{"n_layer": 9, "d_model": 768, "n_head": 12, "n_kv_head": 12, "head_dim": 64, "d_mlp": 2048, "vocab_size": 32000, "activation": "swiglu", "norm": "rmsnorm", "norm_place": "out", "norm_eps": 1e-05, "positions": "rope", "rope_base": 98500.0, "rope_fraction": 1.0, "qk_norm": true, "attn_scale": 0.125, "bias": "none", "tie_embeddings": false, "parallel_block": false, "init": "uniform", "init_std_qkv": 0.0261, "init_std_o": 0.00615, "init_std_up": 0.0261, "init_std_down": 0.00376, "optimizer": "muon_variant", "lr": 0.0205, "beta1": 0.9, "weight_decay": 0.028, "lr_head": 0.00606, "warmup_steps": 145, "schedule": "wsd", "decay_fraction": 1.0, "decay_shape": "pow", "final_lr_fraction": 0.1, "batch_tokens": 262144, "seq_len": 1024, "doc_mask": true, "train_tokens": 990200000, "steps": 3778, "dataset": "wikipedia_en"}
MLP neurons of a small language model. Each row is named by its layer, matrix (gate and up: input weights) and neuron, and shows model dimensions 160-351. Each number is 500 + 50 x the weight over its row's rms, rounded and kept within 0 to 999. Numbers have three digits each. A neuron's up and down rows have the sign that makes its largest values positive.
Before each neuron's rows, "fires in" lists the words (lower case) most often at its 100 highest values on Wikipedia text that the model never trained on.

fires in: "in", "october", "february", "july", "from", "december"
L3.gate316:479596408474462477465493539495535503549495525461417538450505484478581423519505491478478546437558444450505464470520517472533560601489396445492451498549483501401574425493433512427571436518492398563430515588508484612527494522551429494570540530526453528532473485530533534402544520492479447597459479542462510543531564542458508556528582484464489584501495553491497478470535562494559429501473568435490491520385569472511466551498509501398478508475492394467518473472519476532446556464505463560536463484584572483525519525513419428535515464360517567427517489571581500456610464477480514527
L3.up316:569396449527521500474504487509537595460495480493470500511514558480471490524462571504572588492510478497523536491420439488461454428515471518547583453454533500546426424505497567583479520531482473514504490472546571421534428562519530566548497480518527483561454518445500501569610418540480594450402537415529505455428472553503508546497530426474591489411532459549553602415466440525566466454452481548585444471478467500519532348503488483481429499556523474567461475534473553467469416482436504423486470480570411541505404524540507514428531505649446432529503478517454527416529497454419476497

fires in: "the", "s"
L5.gate1728:536564558436497473540411509463537440507448478635436426490470616354525427629540547488469525490436551434447490464453473476461517498473480596508495591429466488457494536489527428467549407579560541556565486482514490597535502474479524622538452547478515454547411448540509506542515509671546496533522511512383519522531501448467498538597509498433453517487489435490589454467472545450420432471470467513496508452465476519472468584493534459521463517538448500402492482495482437399490563518557509422497480452577521544429610445491477549503430439432535532396580432560453608517488495494506476421
L5.up1728:512516438531470485490600556466574512457491513415437470491533534483474464497502545507538533541428507518419540569456460487414553483456474503543454552444449412479484575495495462521460559583542507559598484550572476590486448564517542517509540475494484531477439495490557505617518515544497548466586470479421498502519536460566415540406536589460546472453441478513497578483501529444507420448566509448539543420527530451612455479592428420513568445482500447434476473539505408532468513476420349454484449541520473607448469501399496641490473520414493553529559471471449519540483511533447369621

fires in: "very", "more", "most", "how", "as"
L5.gate1240:577470474528523442592503419500494459469484539472522427547527488578456487575543454482574434479482548459441543498540402538578491514532401401480484509577473430394443509446501580490460581445541437524360502510513505461419584581458522515487427463465504489539449457512500491467481571576444409443495515498527571509460535508490557429514511497520438440498479520485417448513533455390532493523471525512498621565508543471447503477454550488532521498508548483467420515485546428531560512475528412472402515496471531530522506542481543600464510387447564563544517543486505428488518452497517451478
L5.up1240:384559426454541373518517519571502462497593401522432558564625487547554480516520429462524503410384489526476519463525431449525463536517491475468517434551508515450492448497512530453505504510513493540487447565506468531458553448514496516465473434533584440524504495466553436448519479525575629500484427464567483504504497509493516473489416528459533566417401539544482465501498451447516516510463543536447547538515488541436472555597469540494506490466480559523453570507463494538569531424542475488488564519507549486564466572509500522472497549504489455485577497508512446502519559485547475467

fires in: "to", "of", "despite", "following", "under", "after"
L5.gate607:519569481511441554602561471416501457608460531511466499432455467553424494449578446433463430449506575453514396569437564492414537532514545459508537495488577530484564543626414491578495450494511552569527504484478442513485536638563520535507479524525500445563550457502492400481462452606436544461435514449465557534403510477560584487524385501482447575412490520529487507548422527490454367485496482416533523523516519486553423484577477525491594450530387440343498479468557465477441510500469427457515507481447566596416570470526565569458467465481517522472529592410509497580459537516562577446
L5.up607:501483561478495448545512485467567689477551472527453440551479487521437548512538490517451493587501595523578523430410526464480553469456482462580567525527517478612499491518491588476417431512468429536576512533521535560523429535495596542411484580502521537521505380540483471447570473463454507503517526505465471605479529441559506512495472451542470552606536548533546508502545508467458504488500509454499508456563438549516413533399461535553559568470454423525569433522489507521567540548541472517511526508481403483501526560539607546570473479453458480492543489479637501474477454489590400443

fires in: "and", "was", "but", "is", "remained"
L3.gate424:515516494538435540343442589513534488464564571411624551505413529514532486475501548561499525565499570523467458582474455524525425492533500422479586483532529508561539456457520569480491457422423547568563465420472561417613540539480466514392478435544473435534500502395512492442375476451505505495404561510545482503517514516547411513451440515575554561384512586499474493437503436495528544616549488492444518548500488539462521464508495492583478511485463471446481529429533459459529472469488419413465422429499551429532485461549545486499387525526507538465479545494547458462486447502611473527
L3.up424:523446533597423436415493479596521462399591492589556484524540529489555448476534515491516501569502472479509503464502524470529476461581503450430486484598441536564543441518508513425475461514478608496517518506522455487426509521497500504357448492566490507509458462455494438491441505490532503502443443520558433513472497446579412482491589511518592439431553489453440536482466518583597524497592500505537519605595422517513539549511456460517411520520504515335503496443483455561514468475555516438455519439508545465535469577522484525430481514480403495543477459474505434416509449518494566443

fires in: "the", "s", "public", "their", "her", "his"
L3.gate641:479494500447437423500557452538417491413519473501505503492443482399464565518504460348532458507504602456444493467511542517463496386519505464522544630436373500548527520522376410526480520595516524455531485486441537529491385587466454586550480448515464576516410486567467448445511495546463618492472539507502505573524495453512629486477544470441447461451563480470515529516446563532482465504510482523462461601446467570574507469489497494499588579500467488502453529538478428499430480454425543508508456585471472573481587400482524609513498558533596467498543525424484523487590425606487475427
L3.up641:475445509524376564465445555562540588488479537564560494511547524451530539390581549550465426571580503519522467452522538571486546439582656597489517405471474469575490503470485573563535508490570545466537490540554545537490491492490461512442475549521483545528503565505414419453479475481442544487476493450473480564547428477572543465516454508448507471540450397511452537533469516510556406426449598499515533497557587552475421489474506482599520537556540481428458502492445506517459482412542507582523459557536428469513485463477500536373555491459541522408448488481421512595486558527489546509

fires in: "but", "until", "from", "however", "closed"
L3.gate1041:553447556555483541603512412512488486452497460426522471527546543397485409505549563458481454490523408376456457521466482465459495520488533462551568534553522563563542535476451451430447464401475595416456448475535565514474572512624498487508522538478443471535606556506455514515455658467553582514482571455521460467507593399523506533464518466502476458554535401566473394405526460515516520488409473570532453558483497538483499481409467617481494490556514494495522476450533449489505504475476477468519484478449472499502540421603442480357577422526438520439535446499492499504491526534496557451
L3.up1041:564519550502534485522501432532542509565521455455379433405508502519415541603530485551544498546591400404515376507593488525496505368446475445484475541480556603544514467563519529440396587494517488496522497548483640517570532471555491525458497497495548421460525480550496464570415486502501524517472539508468477510542575457438488518456502543479430427556547518473524535543436441450431591497463507528517543497524454541536531539517445525457489502489534607505483488512589496580484519507511588411570483493586507562515507550601497374563481588566535542571530545435462482481545512484402623366

fires in: "of", "de", "the", "st", "is"
L3.gate1024:517448520586501518476512544514511477413441528551452471502519454530456542438625502479503466561474513465565462459425455448425541382538491476610502563455515543465537494513464582606504462525509541437475525448538448445461523584516545550499508574550458478374560513450546496514499597478512504558450569490454518443566492462519464562520479557487502504484545525544430501445467539437563479479444565457481573489490468496545456533482490466530582415478455543541528526570531471507535520499464464492465570428492592442494521413541403459532428527453548621476460577435581539519462436558461620438
L3.up1024:553509457475441503492498518493550419404454573532468520598432403573553493431535535518456437542425498446424510551534556505540507460489432483501578495514559386448459514483451457540544505484525560548603455542524435543536481477536568515534495523477505522370469453436494485538440576431505568507467561515488522480539501484520554493629421503504579496506529439475483536427456656486449510515432586523440509466464489489486589531477472477505550406516367503534578521476497443480505522560441446467577606419506448477515445448555536498544513542503498544467519455426471490537557438497420521498

fires in: "a", "an", "s"
L5.gate1763:431449542416449479585499523535552599564453501511469610483521470597526532568491554512503463571541490484473527487505390480467428468471503545471515520493504526505571489490499487440479444447525565544444460563617477578551441468426522620517516541488501410417566551531501473457552507516512528423507444555432591485536515526468506449546599574478515433434456465508518509475596473500470507489468550485524518491504475480458526402460499455464478463544485580460463473513476531426432447477567332571592582535590524416494520496349437512525452542469488489417443402453536542486491483539512497412
L5.up1763:532516486518475496463460494512525500503563565437465633592489560471458505509614515514433500463446443481530485578509524572419573465530480585538466427503493533501444554465555508509510500490490479520471598503551517478524509630409507445536480524490533492539420415477647548483468521457549387444506567422561533490412478555537562464616480550543590503452520471460527435571524517501546610451497516557499397515440484430577528523531529475475639566457481452505488478510566570514456501511445420501494405509527477464465454412503532457518513491418518499563509461483441552514541601431460512535

fires in: "to", "for", "the", "a"
L5.gate697:567491506470536416559553388623530513461443455554443533486539537505405515552464473505546525523435554532487542502555594417458434551487571507412538524562472553458563430566468535505553529554479529441456579541459428509608488491473515443610490382542487525521550493479458451578499528544538401499553526507520559510537425534422493433499441519623522463499528489482542500433510484416519432567481509540491428531523511500426572538474618557504440552482481562448454462574477534503455498449545528465544521551594502476496495464446508519421454508469505580395559462472523451437545470427508435543
L5.up697:547503487471514507528477487557487508508501467475550392507550466502519466472481485413485468567500483457504533557543521557520469398468529513483530531540497557428499524476453545412485518491450477518609481437508420489533523473546533453436514504517511590545518521498501425472490539385545547414468554493440509451546485479536514438506441489582506515476574547528477480479447441577508485360448585578492462436532488419499512523481555591481462530471517522542488589522452507561523469504462547418500440544508564569463585556452514486494569543496433491449497428528498501545493492388363457465

fires in: "to", "in", "on"
L5.gate329:521415495592456522509562473579600538572478467500522524492485531554418523532583519499425533515416482490519517501471497507572510407498547525522452538588596460476524523587549499459583495550489507459491421484522471534499536440476491474472500464467443532527437613441389444524577508523416505549465528528531496525410406517496553432509486455541495546519490508523505526559493482490554501442476515577490583426435510460500534543517542538448459511594439561504507552494633437432436417461544502467500483569474522484424542538545570489431435600492499532563626508418467561483439448504567502503
L5.up329:496496519492532404572546517544530518462471586498439493471459470517531466462428552545457426540499503489461520486518506511422426524477532461521429510577494405584475492510509479573536500514615457452543466458508462497503505521519406434526607595592565502524517504520589416649564562468486574503506517521496479521476555453551547614590431491437523586592457424579504538487487444452512486556555505536454476462533525536500520438562532504393609531478544502512473526522488474407522565502528437530472464491532581508425489445490522542585556552470564511438507506524519464610502439407497504590

fires in: "this", "the", "these", "with", "takes"
L5.gate1781:622468449497540538618562423467548537463515556492503468523468531540511559423416476512428498511600502442567568492553433496525468411470519402541428412545426486544553500461564471524520510525468510584511510510475492496471502520532506488514453528552450515520383520490448536537446445450547601498512544591499495375487484538484506525528551490497486502518454469547485550560444446477494541549448435422391540543551458456594533521487446475521496448430492564492521566482450411445504455483455469475490500516475553506534504456378398488427540522615419528562442535414541556484610641423521511471
L5.up1781:519408566470393499422621553510501544574481631552510470433508606458472560562516477604520523465478504466528458477476553539594514533531534481457482525492458505503474538442514577485530424544564535413534478534499499515577464460452520469453551618501454524586503404490414498554469526494483536560539479611465482427533498466483511513463511494455472458509443481516380465569531460568548530497502523466543553439470512568510508518504505531504480501514553453496506426534481500515455457446453451476492537393521533470386461475503500545492529382522523511510445493534558536514501549494574492623

fires in: "before", "while", "known", "by"
L5.gate1976:456435419537464484474451467521573558508513553514611570540470492497509480526565362511523520382489418473530495530543464407471427500545496575560569423511498517526517502548534518438469571515404401496547518497585463498508554464581480571438438464490448354496476489551417544519581416505527436493494560553514586479508550538563591435495484498548477447600514466487433494595582596533479480479491453466541436529588478465588518547598488492528445497509424497466422534496480471563541497456538451479488591505544569561510545511531455466476543440529601487428605481508439530567484560570544383483
L5.up1976:421511451433507569530466536601606517580430580440485543475502519541534539443499472531460547448650424534463516480552458526546524483531515569547586547532577528433502497499502503436533576490479531408486463497518531495545472483561508414574568543515447527427537496510490416508542502535456551419442425621428450514468527521479453552481537476564453472545417497584508527470436473461520552501520592580548486522547448478456663498480528465560516520498567488450506509487553536531439560539495554425468424505511455520465507592486431442518545517541498482473426482507491473449516432575465482462

fires in: "a", "the", "his", "an", "was"
L5.gate1663:518486461555512575561458489567565448400529474477567498515419585422432468502620458475570629536563523572554489439455536501427494442485489518532521565368489562444576501517404437531626462508512510460473534489506507439414476488540529352442534536459439488558469486525491523428476560487565540435425596490453482552511449438537447482507429473570457563529443462482443552496553514569427410591480537496493506501431546597610523509394578560535580465540485507510450466496420572428538516557339541460407423445473471554587587547451545456454484534453526473568480550539431513543589456472512441601
L5.up1663:524529518485581461557561430557470530461605467530500532534448659437510463541626470399484550516486560491438535527486496537445497455453541408481475508486536551442489485527523538482556454524398464399521622438473406535471513439447417504535477403495486492485418546528410476457487533508474516555426592514555549427554560526527526425532528492513421457475522474491521542453482442407447475482502572442520552581605482461381380497502502606495449568527488541527425513480412637553432576450499517491523499562606528459540502545533484555466512560560334389438482445458560387546615458470491413525

fires in: "group", "team", "band", "friends", "expedition", "his"
L3.gate1844:583558501511513471498554603451468498468468546556411465535449481534498527519419456548565549481544515526531528421517535488527598560462457445470452503543531527546427499499477569560503476557478501494556453482509396427524502454502534504556509399479518481543492622526535504491457517581561627419496553500526531553526576576486534587444463472491554495444480522532459568526525588438395533533461481480433489399505517513389532538512432551521515525520494441474500433513445581391531485512468438492572494573385532540525482472591519462537560550472449466561453448486615493569487486450574550545
L3.up1844:467499472517574463524582580551522490483536519532586487508464447506480453468363462581565564495514497433522453469488547509580613441424487478478464428524473578554452515580556530637471512465491466533514410576587531488514447395544449416460529524507527451357437460522594518394541551573526495446479527460483538547500530390475477526529549518540514416498441487489484519425413480519509525531473556545492454488502414408462438450503482525423494482406426512454472583536522423534460441534515617483482453477404563628544473492541490454566492459442513418510487571565551582519522529450552532526

fires in: "during", "in", "tv", "from", "the", "television"
L5.gate409:402435446540549471469501512488604588540515505621484519572446542483531502591541500363509419501462437517361384508563481498479521510374477514457509433503502539605442442508575420487527492457557507583528463562426518556547471490498473444557532554563532541389519531447541464459472497390465526482528389396506447530451647508538419610464467409511571505440500520584497486527519508508638399519456516585581449430545472420525503504467473461488492493546515552516561541461459486496487471623563500480477484543397528524485494510590447530500482555499557514436412572544478494462494464433453558529
L5.up409:582503523479516547485519463507531440465567543517462412524571630559426401507507620514395464522517466593480393510439514496432529503474501547492437608557530519441506484475404480527546446533535447498576474469533568507556426488413483496469420541527396507469524502475639416425521534422531565504452440466581464544561475374507560521478471485497486611555545469485522451517518495522483545603547424511509446529488491516430549464342425423469592473479401536594515538469508477520458423429533512503580444579529472390434450547507515456447477478497401526548523496543488517495560536530491506453

fires in: "1", "i", "ii", "series", "level"
L3.gate331:473571514539490475441410546487435510531522453480483564532417484460509498519473481555578499485479579491523470528508564468581542571491517585543537550515443456478528450505456562473476452416448523522573458525453453506510463538556443527499399402530514487474468445562590544491488523474471509493552444501507411507553496511493470544446562504475527491550517468575543484571535457506480544477522590471490424564490461487504510576499560441585530511436530469470478560518532493548427439393518488453424523601430394583568576553547516517447538549503502578514494563435553572529492504490541507559
L3.up331:437516418509537479600475493510477526442470520440533623534515522497437459581577541609590487424478534483474525436523560488532467526600440548407494487521476519534465545433502487465533412540446551433523461451553527530518531639622407431496507454502511511453486539452491498488481491393497655519494476557503475418598530468405433494458493445533513516389425466515532474564583567478433505463571567503536478536446566474498502521513532504494476531464516463546448599512386507510510574407456489434436484511455507483584551517521453564509520511534495534441581553486511466436415430466477479525

fires in: "of", "including", "from", "on", "as"
L3.gate898:433522502615461593503465426541449520553517594518460433477497434493531518475456542550526477485469497418490520517465531557552480414461523528496499473455497535480556467538550484386607429455538509482527463474560521472419560408510579542588449528429504515570511411524493561469502529558495559464496499581457478512475487518485475451432459622514426517531537476536515446540444525440491528500550520457517630529390439555528443534396444563535471406561483549450541554477488515507540509523521525474516551479476423479534459444519540447473499475519523565579515532507499547533445481635623467498
L3.up898:546548516524495477466540503471402471627505544440432455514544465456568505496377501388575608609507468582489388490491569550571493510442460467440493557487517576477448411546518414499496404486472405555468444553513457548497383574488614488460454488490577574534418427519499530554511494508532540490415500483475434454401475507427444516453414475449474525496433462543529494453515534558512511493461570481524553518520513440460449512397507526497512536490491463496320447540486368461490549549478541401590538482524469466473460510478569505543438534583442529491331530580579565540523489457491499593

fires in: "they", "some", "these", "many"
L5.gate1435:580481478537427491648474469576514528506454472585562511525491533540519489625450458495538509454501420449423502433550559522505564533519452416501448564564546558436466522428431496521491493566475502548537508569550478596487418448529486409437459581432390573531454405473411515453568505423544480460420459568427510509486477406460428488488456441520454497477417569598525580577512423521452552525452420533462466430418576528523483485531504446514431460488441495551503467495501518497492515513498491469460595461429505498489576418467510537476447525532432451450498502600598634476566472419529511455
L5.up1435:531503598595568496443552545503438528572569509502448582570524502508487528562499529469480499507434550495381519517485550480523529507514651538518489481536490464554480474490566558489524401462541484496472477583472529548557561438439540505521542524534468528475496632479449503556533459643521455523533559464508483526519507594409538525436455567472510493515413436492548564571503479521467475529490523628512520522513505428408535460460568472612562447462592489561555436489527524513486419524481512461544465489518516596553482517491516506530492476429523527522532491496487510456564397456420581539

fires in: "the", "this", "these"
L5.gate557:481555464573494500556483540373541527596538507535440523427506571521553552561504505537482483545525392437494462561428537510562555506533526567533550500588466558498555557405504511458483470464530500536497514452468600462534537482472502518503441440548556591520493463453530438531559519514441570503507454540516518497519527470441446600533493436401493458511475622569460456474539437442499459521485466428405497423496518463489511548493498463462571512427620492477502487550447481482504449481514395487557410552535521568478542473531517486490483425560441493443500570574471454500579426413416485463
L5.up557:526533594492529492478450484517610447501612470493490427439420462528397416489530452489493442555465491459448387466540503476552505369527501490444523494508479547504515458492501567497477563439538524512444558451471630496438583470434498528469508407506500454525520505521392461470520470502402627517513608518482504475508516542558465525507470502500536535574486463423473509560482523532510541534461514462522510441524555542405479447526561443550523528525481463480517480506419414550428484502481478579493467423407495483510448490518488492536557448482570572500463476517544534524393478544584526526

fires in: "1", "i", "2", "1st"
L5.gate270:532505529571527542559502498581441491437438520512540540474465528512484559462470555547523479395400483508442497614553458554531452511498449395604496634491500518464569513562451448506503486536366464470498439495465464452562484608452465520469538492454402541463489457619443501517518543537469505466507562482420470535532567500552512543400379514586524595619489481532503531458464430515454455503458471524498422535399524452476447494505551443578523479437456509571541513450493517509455481484459471505561494526498376484496473519422469485480477504543422578399500544493485553470409465429646535544
L5.up270:549475458473471564497449430644482580471519496429529527461463486507525427579494500551487488479469457613484497601501512501497453526513521468539487554516495408479514457586412421551575499455487541458575463347538538543455461458561524527475561521422464664417472419518534438535550488551491394394457523501472393462439492452496518580471467455533470550520584511436530557522479503519430474562518539508475429513470473486446503547464460515565520471447446526447482427510541536434432495496460459507511480512449419591423485518500465526553505484423488516376576556497480461415462484491515562548

fires in: "in"
L5.gate584:443549457509503492523591524570638551400412546478465521448484535568497467520505523529473564442517495474475520446545534495529411484440479595553430458469596515520488425463460556459495470432547527511484502514499419514511507476540507573462473541478519454481523440514483461458545543532524507458425517447435528552442446450473545451482440491592408546538487517522538483527520572435565476535573511563563458530552443469484529503476506548455539503513354470445500456478566559480463471474527562494498497554556487502590471555490480517443515520516491520529532481483439445490451508553576593498
L5.up584:521506449446523592530561543677494538488484457403499489502510581512525516515478494569548533474430498519450466522514534509444534512513447529444489493510428527604421455457567450491519513496473499555525445480510488442594464457493452520552520488549554499504468590603470512502492480470550542504428549532510537428481429508490515456519504510515523543495456492519513539483518568483489580487542485531577490493572464511521446417471430525557514446427529407537457470531516505495449549538547516542468591532556506507459509567572376455500435456527412424469493479499368635481446492554538518546

fires in: "while", "with", "his", "to", "an", "and"
L5.gate85:479541581542521482445478575484522580498514503441519556507517542432510447520607542537515486478588598567534417466468558523404503537510464415480516561521520487500456556459521551375562587401454504453487513556410594524573511540425568553569489542565466542485477524535543549567572503502483435457469415503587503504490599483462530486510497512486601545553431492420473475418523483581445506578464513486514472518511479548457538541479548492542515412548546520452503528405585478516524599391496500489529510441536519447458559456489509453448433599483490552526401557560485473601523426414528390512
L5.up85:536500387477506449530495473517485557514561424549547450419486504403419558570541420553530542519536513436416559425519382470506356491464435488535592485431521503547488591454459477520483528514473511436445412380627489475561571475517563552458487473542462421470517550502485523467582500522474513464559574452481549458400559469483551535561517408504579443491502556534507474445511473525487449458459461408392571565631499523468536468450469434504502483514510552473481633485445537524534526353479594531607464550533563484507427456462476480466498454485435496516460509463445620497501401431533458465

fires in: "be", "and", "being", "then", "later", "was"
L5.gate737:536564476481478499487523535601495523349527513482449576526543498514517453428567466457505503511574484457491580575552464490544453561469519497466488375496474493538557611529518543442505553551473473606543617570503457538461404522469489523579417490498386469534490509530440407463601456443504554449460559467521374419530559530561521541584538436460563420475572479501515517467477547505518456472566465543485463491539453480487448432531469514446457512639489502499419429553530535454506497489450494529435464460541472520492473519521391496460491579513586514544553558507409538501514576473532397567
L5.up737:477521388518450556546471539558544499497497418480483484577429479545632335430553580484544474487520484577536456511517496553513430437483484589528480478442592546551562533472497558556530479526524513544472532511486471475534522513443431517487433462514450522527460429457528521519424560457519513422486495366423515522541587470478525493596537620488543549538495508572493527507548512391617453386476474521443520558343434540498533379448436496464420568578472471449468598528420406509588538429441508456449452574500394539509444546472543500504484596557540457543536540528401479513543628446518549556

fires in: "as", "by", "of"
L5.gate1716:484447434373523497458422414462495523533461450398476599464524509566467549448566544587554509482479446515430363420483435473502503561524441586466526510444495451532461541516452469503458490535419465487530463472460588569473536443528503541464436479472474457569420553524401565568516461404406494418415530463477542531503527503576514405525427514525507589454547453494508439538464534599515464513470557482476533473482495547536538358598440476449469602480545475456446410552489456525541508464598467429511449600500465524446533497558560575514478544470580481515502462468466541423535513485433452514
L5.up1716:414534445549490531522539514538566534458614512545440578608452465493480589438572538448530457512562547531475551539507470423453597475612491506587527534569519579450499440464533498550509502592562492547522457542540551492483436505440514460519423487506472545523553501501471471552427574517533495454444469492492431529521578576509532604540527446484415497497593453519550552427519501496502476472470497497513487644480505560338562541515485504472533509456534523481400370452613504598503470490475504438531567427392533490540576540497436552500473525538467459487514529521545508453525434509525542449

fires in: "of", "the", "by", "with"
L5.gate534:482520486490448499493452415509541559424514510525413481439469453456409440539531462537451539517467494497560517572521487536422400512473521539481522432593581464457492506495520504532546569540558529496432512415554520520491494449537502475516454409586418582556427529583549550492539506447507505512406432450572485453522429531500495566496529449527528521478484449507554538508601573404427510538459406515515550537450535592453492531589595421412457600455561546456479527557524482541452546484464460517552536489457522499535474422502499473542587469561489586514528557575528439571435542496530421512
L5.up534:528525538491505529482505520568587620473532528587493416458478544437545469514431457462463482494584485524516498471405456482577332479469486595439504469484521496437486537461559521413433476473597519470453503461473580585527527432504476477520469493566455480451445561468551594550539442479559514413379570461479500502509494476512586562502509602415556462452503542380431478417463510574538555464553502533448502483513526494487527544490525467478548479423536524433476462490434451517429411481534423479493466443516534560487552490602441415550523492564524516534569524514444486524486398497500515585

fires in: "in", "of", "and"
L5.gate517:508584534468493551526390479480515577540549632495414496500491520511461497590451552446539499553452561541503442440515457558491535423448519478494512428557474615525480465550508586516468440587489552503561469582523582452524589501505541539494523477480521474482563465524415404459491509500547437447508466500555505424431586442528437620515508495451519514521539410521394561419494448523534588462485527471529538547486546444531535495451435526524545481589512452464515512459468449517502459401528475542454455461433433467527446489561545562521511497511513548531527512458555571603478552537602531521
L5.up517:454455490422500514524431517539589540451566485539530505575589529552550466492519498496533456556524384516536476540413419468467601503537462502509560446494576562579481534533455450538485473542524470493501618499512570514522541431518398511531480475569486514513433488506508471532606433454464447572464500503453472501527496464493494496544451452463526363563527459482464464533464489555526506565469506533431496537425526541554484463426553546509548473500540427447440547470419458467511570486490603611508498596618502488454415552527552518602434551532447445419480550515537468479511484506467431435

fires in: "his", "her"
L5.gate261:479507524566584482385473568576492499510522431432496554424528552407416453549543469445558541539478496539530513437492487477542479520552530501549480472568447548485564404552512541542448509526427485433502533529493540389427503496494483484513475551478588492521536465530525469558551468528493503484508511538470480456628487492536487479489523457485450528525518545454527487421512516588476435440536546452566416455545512522499534506380525504478469377558487529562509454453430424542487550588502426534534522489488566516357551522371408474514514429459499488518520418566486539495517472494462543472
L5.up261:503424514528521458459562561494546583441531561553496571415487504537472552501502588508586515514533510489465524422440564520512502524437486462404478490527487462451530511508505484556551457591557544504492439548550597594516565491583553609446479485511579475452448500581448541457480473524465546524447519543411549505443416482527521447463493493597517504567507489501391542556503451435456527484474505575534524480487551470457511449496580484541471544583491516402430550456512483464507436521549475571479573601496457452511464546489541521522525616519426472450423460525594448520483477501521555567

fires in: "and", "or", "later"
L3.gate543:393525518491536493500490448594440514595462457457512443419451487492575466541473588513464499488492530442446542544509462545548510510379599487483466539554564479478593525493507540498477521513547564475517498454488471470494641528512580490530631510516448455477600519402558462509511599468524590514416546479441469480538447456487502421398551477519473463432514529435575490487565449514461510451504417564478463491422488561426491549470499567519536556487489527457503558442474548460511472457472633436460516435602473419422497397534529481507555517527436522460590563535505478485451422489495502550
L3.up543:547459646486591491498481432527446509477507643465444437525574557385496499504361502506580545532536478576439428452526566547561539521452433357567542564426511467555448532493485517600553472595497474562497496453520520456456544531495404517503490389484445460469458478391470543552517569525472427530460633533423410471481499460533530443545533473490478501409442455495564455431413543482485574568498476493373541475474562437553471511427536535526464484487512542402518587574543488448426491460485507428551513527508408520526458520582498490426461455501464525505570514445485520470495482461600392533

fires in: "in", "the", "of", "from", "at", "like"
L5.gate1768:490526426525518464552423498549514565370497479477484460492509568556456508555496481482537545527477553473479485556520427455520533628594350473483520463432541580483501461513464438588508496414513474524435491498622525581523422400583602443453513518538571564544416446550471528421461476462455490565449580470546444502530515453519627547507537466389491530476486504479517488522552567542534562526474473525445453455485488663397449502533512382530494563477515556456499517470399485438467445390483490439477528524497504465439493419537485409458501453516467546418543470502449460529477455563532469428
L5.up1768:538456513533517497531524432486446603562554465559537475510474480456501429491468496541574474425474525515485529458479537454422532520598481421499452438518475525494479543401534461565491499458493478489438437483529550500451456437419516521476498462545513501470448427501476486560487444493419541440507512496564410479518460440511538380453510544567463566608459456524608510526468476505496529561513550565450581455442459513485508421429518412472498466419425451486471502509521488474547449512493578535491631516556443474467454473534483520503633505567425569441498521428498524537517522467481470502

fires in: "in", "on"
L3.gate939:573564503450513489419456445550572506411456460452532514383523529529495457507476573526533482355434481393544520506518471480544532504432515465480470510535565481480506503590483542511566419494502466549501480506601485533474406454505489604488468521542502502476485501453485393525585486473561589479464549511439518512466493471515445526557504538531407429456504468489496589543436452503531504508527586440540495488488611510479461455657603537441481637447485395503492491440411475520517427421585468533525490537475479514441388468513454524577437436535487528480485575525482405509507435564438524431
L3.up939:565505495521477614581542448482548515607554452496366562508528485519536559494580437516492497529566550410523500525437451535522460557477440545416442528350500465571527537519563497459451532492518448536535526546494547528492528431413578442534456517401521497481515441519471521499523479514490570533511368484519508492484488525480447490497436456535506514481477466535604475524485507468595546450485539575629460580438461449474546451450487462541586543502444506515459488555516493482518591430531557398417539559591490520492614472556503479403445563546474483477517572457386613450481526512557491564

fires in: "in", "at", "km", "located", "m", "near"
L3.gate1165:520535391540544465566533432441467557416445597460449541470495431453618391500585446417525527479517590461487509419556502567520536501545520465573474517489461518486576529494509591547532468503469488549378498426528482467506526423439591491504409534476430515519502590398520462450445409515517531517599538551511582477458494535430509556474430477597431578489517506503462553407389499559588550486509482593561507424560470488571529534554519505481511455492602471598487445482482545521540473443440504405541456489499475582448498436537513450488474482486410405516560523475437443431503488545491487424
L3.up1165:506460536442519515455590481505473575459494533481502578484356555552394456484499448591467544531448489495556449372503499484462495456497497404466504512518511565505455535516543449528460500488443475445530512410485501498503464471433399528450552547496452580576532503528504475455436483510515498484577544494533439490482453457528568437587447509472467586595413424478564511507491553427509605512501516474470525463506382529532449491446437567436500479473416484504359591538590421444454432491580479488515588557521601526485466485471539398491475490611542497538457447432582484490460465578562494366